From a checkpoint of a small transformer trained on Wikipedia.
Architecture: learned and rotary positions, untied embeddings.
Training: a variant of Muon for these matrices, 652M tokens.
MLP neurons of a small language model. Each row is named by its layer, matrix (up: input weights; down: output weights) and neuron, and shows model dimensions 48-239. Each number is 128 + 32 x the weight over its row's rms, rounded and kept within 0 to 255. Numbers have three digits each.
After each neuron's rows, "fires after" lists the tokens most often just before its 100 highest values on Wikipedia text that the model never trained on; "fires on" lists the tokens most often at its 100 highest values on Wikipedia text that the model never trained on. A number after a token or word is its count.

L5.up102:153120157111138114108188146111109168142163084113145124154215123120079156123095116129119055111104089058082129139114125131137110106142082136111167155094151162105110162171122142096119106119157131178128146134093138182191080119175174121152125053134108152106136096187147149126132112103129099131164088112080138111085147130181063162143195126152128154136127148075160141127122099119113072065153179083094107141149150144145175155136128154150165197157125116112170126134104090145147127197159176110104164143106172148082118155098065111157083201152179166090143125030117125107138093131169125208
L5.down102:110114131183103137127106154134108186051114128086165082136053129184127131157142093134104096124150085151154099118117103154110149055192124157150162107177161072117103088065136152120145115165104172145151098101170174142059167209131143165139147136136183070138079165109078137101153172148101118102093135116110105114197132105082126068071156139120168161093107087134128079099102075126151132125185149129104128122129146106196152159143034105097082134138140129145099156127139108101125096082075126142093121145201073143150157094069163137120116133127099117160126123135138098172140131094191163163
fires after: "\n" 36, "." 31
fires on: "The" 36, " The" 34, ":" 9, "." 4

L2.up632:136117089102118145141124122173178147123160112152199125124121050094103175129101087179101154140211106161127105124171128156120046082107092100103139118132111177060183123112121107169123083076146110109119126108114119132176142144095116167180133126127159095114150136170134146080109073127142074126100112104073150200162069159138121112140149181122171131139129168104169111146175086139128112058133114114135081071087084139134136135148143092158120161154137111064089153159107145137146088097159149161159153126134169107115167115076114108136162171156143168115091144075117156128122048114089202153
L2.down632:097212114180118106163070125201065149151087215147105097134133157160162095138113136199110144106079151130091114146097128129117162169151182184148084143151121139153113083106176126145063140116099123162111120157136139073113102075138159135158168136150130161202041155087134135101113113089116121090143159130185115056126124140119125168141108135075122176104126113156134145113119185102119098151088137146151116174080149119094076102158186165115078124127072135118143146138113109109168160135152152139159142090174164111162129160143154101091099102094105085175130125099137139117143136136140131057
fires after: "\n" 34, "." 17, " —" 6, "==" 5
fires on: ":" 28, "•" 14, "." 14, "(" 10, ";" 6, "See" 4

L7.up595:126110049119117089176098087148205199133115097095096136141160147114104125155106091179165126096077162147205128145138182081130141110203143100129139158110102138157171145049127127147129164150102148130127147117092095120121166134158163155120113140119131160133133149133165090076110118098068127079198098178154061146167101087105169151121139133124142134144150152151207146120114114123138152117134087113135112133104142097027120158085151187084144081079169168134158143091092137075092153120167103110116112089177106142175124160162111140116130100100142085127061114148132158121108087212055150179
L7.down595:118099119130152096119085189161067164153108134113119144181098056125105110161115150084116132162142139163078149113087116085127108153133107140137161211113152104057127152110152121061042157067144194110107088119135169120140120100105096093160088112108146224148106112116084097109169104078144130132072152046083099101136074108158104157119123135133187132121171132105130097155118131081115102147177100134095152123128147110125141151165099159109146144144073229136097159178142118157157155121078102122139111157106056159110131096089177196087065124113119184087133123142129082110107144199124133142
fires after: " " 46, " Party" 5
fires on: " |" 47, " (" 25, "," 11, ":" 10

L7.up167:136135089166120116111152095124155130135088112100178121145140101113134165107080106168143072139108094142166090166092087130173050127149138172111173103089093122127059129147141185101129116151147093176152149091124086113123155136123118122095114133075093165113194133125157127106159129113123125076178131108113191120088164148155082159112164077155118170135138101157102069096123126129133174069093097109089144109098119112183118175139129142124100157133164156184124109144126094137169180121128157090110130159104147111106141130135171123132132131098123220161133114203126076109108040108137127131
L7.down167:116066080153101162150178182087180114128065165122031145076163180155126147148116115110120154105212101099187130096105145112156083074070168126126157117142145159131148112168105148134126135120126098123127107107062179129138119130196169141116100167152156098178168189136085139130154147137156153137185112178123120163086094126142141145143114170096093125122124079163166146122092088111119170173091137089161140158137081169128177155174146105104102137136082158170132124158104187090112085103128153160123122117127143139209148079114081173116156149096124141116146070141174139075122119084126068120
fires after: " at" 22, " of" 10, " in" 10, " to" 7, " tournaments" 4
fires on: " the" 56, " |" 10, " at" 8, ";" 5, " of" 4, "\n" 4

L8.up845:161120132171132123127101043137131199072134147089188157114173156090055107100132096090143130125102075132116090149157111097155143136111115117107152148110140149053152136088098155181150103150173115153129128141159173154147101114089099117151155144099134107124148106113162148119111138120173141150101115135107090138141147156159100115084139126075111137151106161205127160167190157090108100119090162146135134125139143134139123116168121214124101159132172127191144138118079116127095095136105195116129056126120135124099092127164147145121088146123102154060138137145166134087102195133093154083
L8.down845:124150159128153149164152115103157129104160166084098113061135104198114139107109083169109113090112144137155114174102157135147107125133102103163191085109099144158181087113145124091067174092099141110113159090157138134173144142142090131165127180131128105096150074052174102117137118140145123117119103066148156142219107113162135093160094112149162146137148144082200173049133092143170164092149098045140157120182158091154122107117157121116083155150049122158103174152100173163162176182097148091136094106148078186167124131158100126101074152167125103114169163116106098082085121103134189130
fires after: "\n" 22, " had" 14, " has" 13, " a" 10, " have" 6, "==" 5
fires on: " a" 28, "\n" 22, " an" 10, " " 5, " this" 4

L7.up261:076140189114138116143128130121142103129142162151100142133083126107146136154061086134113142116069107102183128144116145112107116154089169127099157120077151102129137161129152126124167176082147105114114033092151112097133148153110181107132189119125126145108153137114136178151096114083094141112177163187164161114177121099122150127096091111105149145134142131093135142063143090144092094141168118169135125147087171084170120113094111123081122159155137133116118153191046130144094138084098174141148042107129086126090102106141171090118135220174112108187123088100083100117163171131146169120
L7.down261:122155121113098123125168137079119062097137123079139059126107147111070128088158131129111133128098183093090123130170125153116145073152097124103109164148100149117168148170121106157111147152133105203188173126086120114105109192121120122094105109164189126164093112134159087143141173114076096171139155138036146129165100144110133158163068178139160159087150116102128165154151147142097143109084198080120146068134131150154162052177150135159109090114106127141145107074154181197097133128154098164068184163056089131126165109058089141126189052138140175175136196143169143108130098082136100112
fires after: "\n" 28, "==" 22, " ==" 19, " ===" 7
fires on: "\n" 78, " place" 4

L7.up130:129127095154091161126096174155162136120123120106113106136164108102151177103086139106176175063106106167126127149153166124095138085121182133129103171146130077156088088081080142083116102138069184187119155086157104113142114146083105229147118169146114168114086157114207102198138113139084083098132069122121146137062135098171182073160132116123124146034139135148165080091080142143183053144083082145135120154111109148106140163139142145115111125121119144100151150070108134172043158101107134139130126221173144125147118133131108150094198089152105102106101117134110120133148115107106130178
L7.down130:124121129073178101126113150157164129125107091099123148136172110149100095064076092110095206139135106115082084090162171157110136124139088110112107131123166130096103119097128133117143072114093190109163127122092179074096131136134057145178110105132100223139171173076174141112113066096098147153131080159143160149133153121154138111110150130167126105121048119127116102074123154148153082145088118133123139094145116143168166185147051154098157131096125140189133155123126072163086179145121140126129134175171190110135085168141146142192202105123137148155160124158153108115113147116129133124
fires after: "\n" 52, " " 35
fires on: "-" 52, "s" 18, " |" 17, ":" 5, " to" 4

L5.up864:125171163063087137137141145117179144115109146141136197111093211090078138114114145131122109126117159182109169127102105157105109111072126153076124118060110103128161096079106105144146142101168163130128137107124147140163187160200073124146150128131126140122125106120152089157108150113129150121119094162213091127101141154189116134116141128124086066156109130152141151116099125137120114108135202167150096063155102141145119137138130107102160127168141188100094125080129135078056092135152142143088151165099121150128105112193144125142178118109159153093107149111104125141165109108076086181
L5.down864:140150157131133099096214147130146149101126088086132117102132114076080117117132141115099173155116134096159059136095140142119175112144140144141114064122081119126129160127152096110094140096123090124069162128145136197097123103152062097152142167138147149118077063138186161106137179128085148172156112074126133133092126135160109105123100120145167160171133116111116181141189123116107127168116111162094176133166184134163176178125071161146089129163129146157204194114138185159136131146114141039122065133127100150156142176053148141125146126143092094139137098136165130106090114132092118237
fires after: "\n" 89, " |" 11
fires on: "\n" 71, "==" 17, "===" 12

L2.up552:123150191058115158194155123098159125200128137035145133103137096134090146148126139120194165138127118106112114097118136139130113184163153100176083127127129103076075160091104054097190099175118107139145139127113095117132101128094150167132138072102138120144114123157183106129152093159110081107154126087047137134077104167120121147116132128139162113157126173115155166212105144186159163080118071116158106135170064138100120122077116167144124129139155140148170134102120148142164103151118138129124113092115176107131086176147115109083140054120148147193130094073158136200078133148119100083
L2.down552:086141133115117145160062107122086132119140149072053153159143166133094085110190070138108169150080159114101178106147114158124130141194212168158104134122140159095127118119121140149105152148131138151088112092125079100106127155153141176115124163108099171169116125141118109125134181082090130097121103143110147052140119113143149108132174119077146191073136100120168104150086060159124042159140089153118163163121166077125172095170131135116117066099142116122126113079140141021107156129063155147089153142062137140110126111143169118177159122163150153107141128116162157151112104134100176157
fires after: " as" 29, " a" 14, " in" 6, "-" 6, " \"" 5
fires on: " well" 20, " one" 13, " either" 9, " both" 8, "to" 6

L6.up534:157109163104132080105177176124200152143108115086120168184186141122118136148109192131135089076089080166096172144139158059126136103095124101088136107155110134084115106133160140152094208147116118152118064109167117122109133164126118139154104122131175116172192128172111174118177131133104062100171124143133138079088151079124181130120148155140171109172106127113147132099148154102150161119114178153136121131117172103143145076075153143064134084133164156077080056128136115114096129134152131166090095106175136080139099130091061130155176185173106153125155159134068136145130107100144089166
L6.down534:119165151061138101126104111114122131069140088147112072139082135178142131150099183139158195102096091080096094104151171195103147150140098139183174126180104112168125147148165147125108197086140141156091109128133118121105124116088111154110136143149089139144152065129109143157107122106121078112182171158163159109160126096099127122132127132139223171091097113147063160084144112119099099131113149089116146068121164141121162153186077132149144078111121121121159103180081158179106095121106109137081103122072127150086146103118062127131136139072164183184155145103113106138176121132164154167
fires after: "==" 27, " ==" 23, " ===" 12, "===" 9, "s" 7, "\n" 5
fires on: "\n" 72, " ==" 10, "," 5, "==" 4

L6.up758:129137143112135177203141120048155129217160139097130138125088115104098145105202149121134102113149127171115145144177100094102092129141103196152131163113186154117143124092146134086105153101073154124103143116108056171138119102176096138142143133091127219136183124079176082119146116128130169137136129156170126055121069063138152121162078161143090133181140156128151092152123109129161137145153095103190110113172080133141116174087082146123152125131087112160132065090080129120097155139166124155130050150077116154131099129160118172119045127095113159177119116130127111118110164153133134109
L6.down758:127134090108133085106098134188146158119104056141116136098130110175128123106138126120125182138143091142098093103159120086102085149179149123149165151180091178140126110112180199049058112098158141134115156091133110196100084137108117136175094161118175157106178120131061152131075171114135115124138093096103166126186140138143107163101115165135148090157141115094138102117125138075137128105102117118131088139106152107164169147108103075090127122159123122143114162182142080158086171139130088099099179140065020151119087190104140110140157105188089083169167147108138108112114180158139119108
fires after: " " 47, " was" 14, " re" 9, " Democratic" 5, " is" 4
fires on: " |" 52, " as" 12, "-" 10, " considered" 8, " elected" 6

L11.up1001:095172182064119100132149101102083121091130129134139065156127130070110084102155101142133131128133118137126189186099174118134078088111142157156138149098127183117083100124187119080117162145101155110168134123061137093091125137086123121127121128083125166121102121146122112117095145049118161124208120081151137053182116108174144126089125164165100172161141131109164110145115108159154138118164130145090131084135101120090151149118158161116197103045119128108146164098100109119165123169145117153143087152127103061098159110085198116109218086121119131140108131156101115133105151176111147064
L11.down1001:064159117142137107144120167081127135107086160119145081158126094151113101136130145089086060138147144152142117146128155160096102145174231074136136173113115157166137164130174088107022129090114110153181155125140144036098107145100105111142174112113119130146174100115101161098096130116140134085161071125118127117189083162186099097105131107177068139083118095107120127149083123167123124133134097190166124066158149123142162124108137153083167137113134125106194180097071102117115092189160084157115133145143134150095097150116158106104102084106155140182166044150154150129142132184137188122
fires after: " " 64, " Party" 5, " |" 4
fires on: " |" 74, " (" 6, ":" 4

L7.up38:109125106185110096155144119117121177141123075144125140119178143159118137112156141111085154095165154141192090182168080101182113115137119073065123169110142128108162107112136097132088080113098112179119113111155164120142124137140156166136141167110100154146130133134175093134163148111042191119123139156169131149111180055074129174140138155125091107142126174090173148155167199089052164113179140102140180047166116105120103143081193149075153091114113066118111132080123117122151113141066160105084150114154114112141123146121145134150095204126176074106131132107116106071095202125121162133
L7.down38:163077122148102110164143146184111145119096134033103125112105184121146119116152151100122102114092085171188132111118126119129175097150087145139114079115127102160103137113126085113192154126127163090139123138162158144153151140079118159150158123169148068107134138091104126196059101077077115143105132092210111116197135113098134114117075125175145131146106147123129095071115170115141191122064177110138122083185102100142136133170149128128148071084145101124115115157144128111172140164148134154105111096119124190167120114156139079127132153060180103141120136192172088088111166099120152091
fires after: "\n" 48, " Elevation" 5, " Density" 5
fires on: "-" 49, ":" 13, " |" 9

L8.up510:116099151126139172148131105056134097055148108062145118087172149161126191121116111120152127190141120149082150126155130088136135053064108120153156102143157093119168156111117100107126128145107112174128149122172142122113173134185201150092167090149162128144159061216144128140110121055144220143174115137132139102161184107100124145156094144075064135159118170153158189116127127128106131134084153080096071137128128066135160143075158159093115149148136137164097133127106126124096123160115130115136097111108138079132118166187129151102145102180086103149104112156111102121148133063102145196
L8.down510:150139091189119115113151135125154109234105117176116125141088066112118092127121108121122178089165090164177134211103129130190153106114133114136108106116141165117101170167118091152214197118093156111133130176162151204157111119157031166176140116077113103096086103112124107124115157128142125122078108115138121100081161100122119148067157112162140127165142169135107158115156152126130119117106077147122124137049149160088115120116121072136119122154121140132150107060104191116163094154138151124161093122124082144138176110080135098125122190083090142121142169137102122127075084176174135169
fires after: "\n" 46, " to" 9, " had" 4, " not" 4
fires on: "\n" 32, "==" 15, " to" 8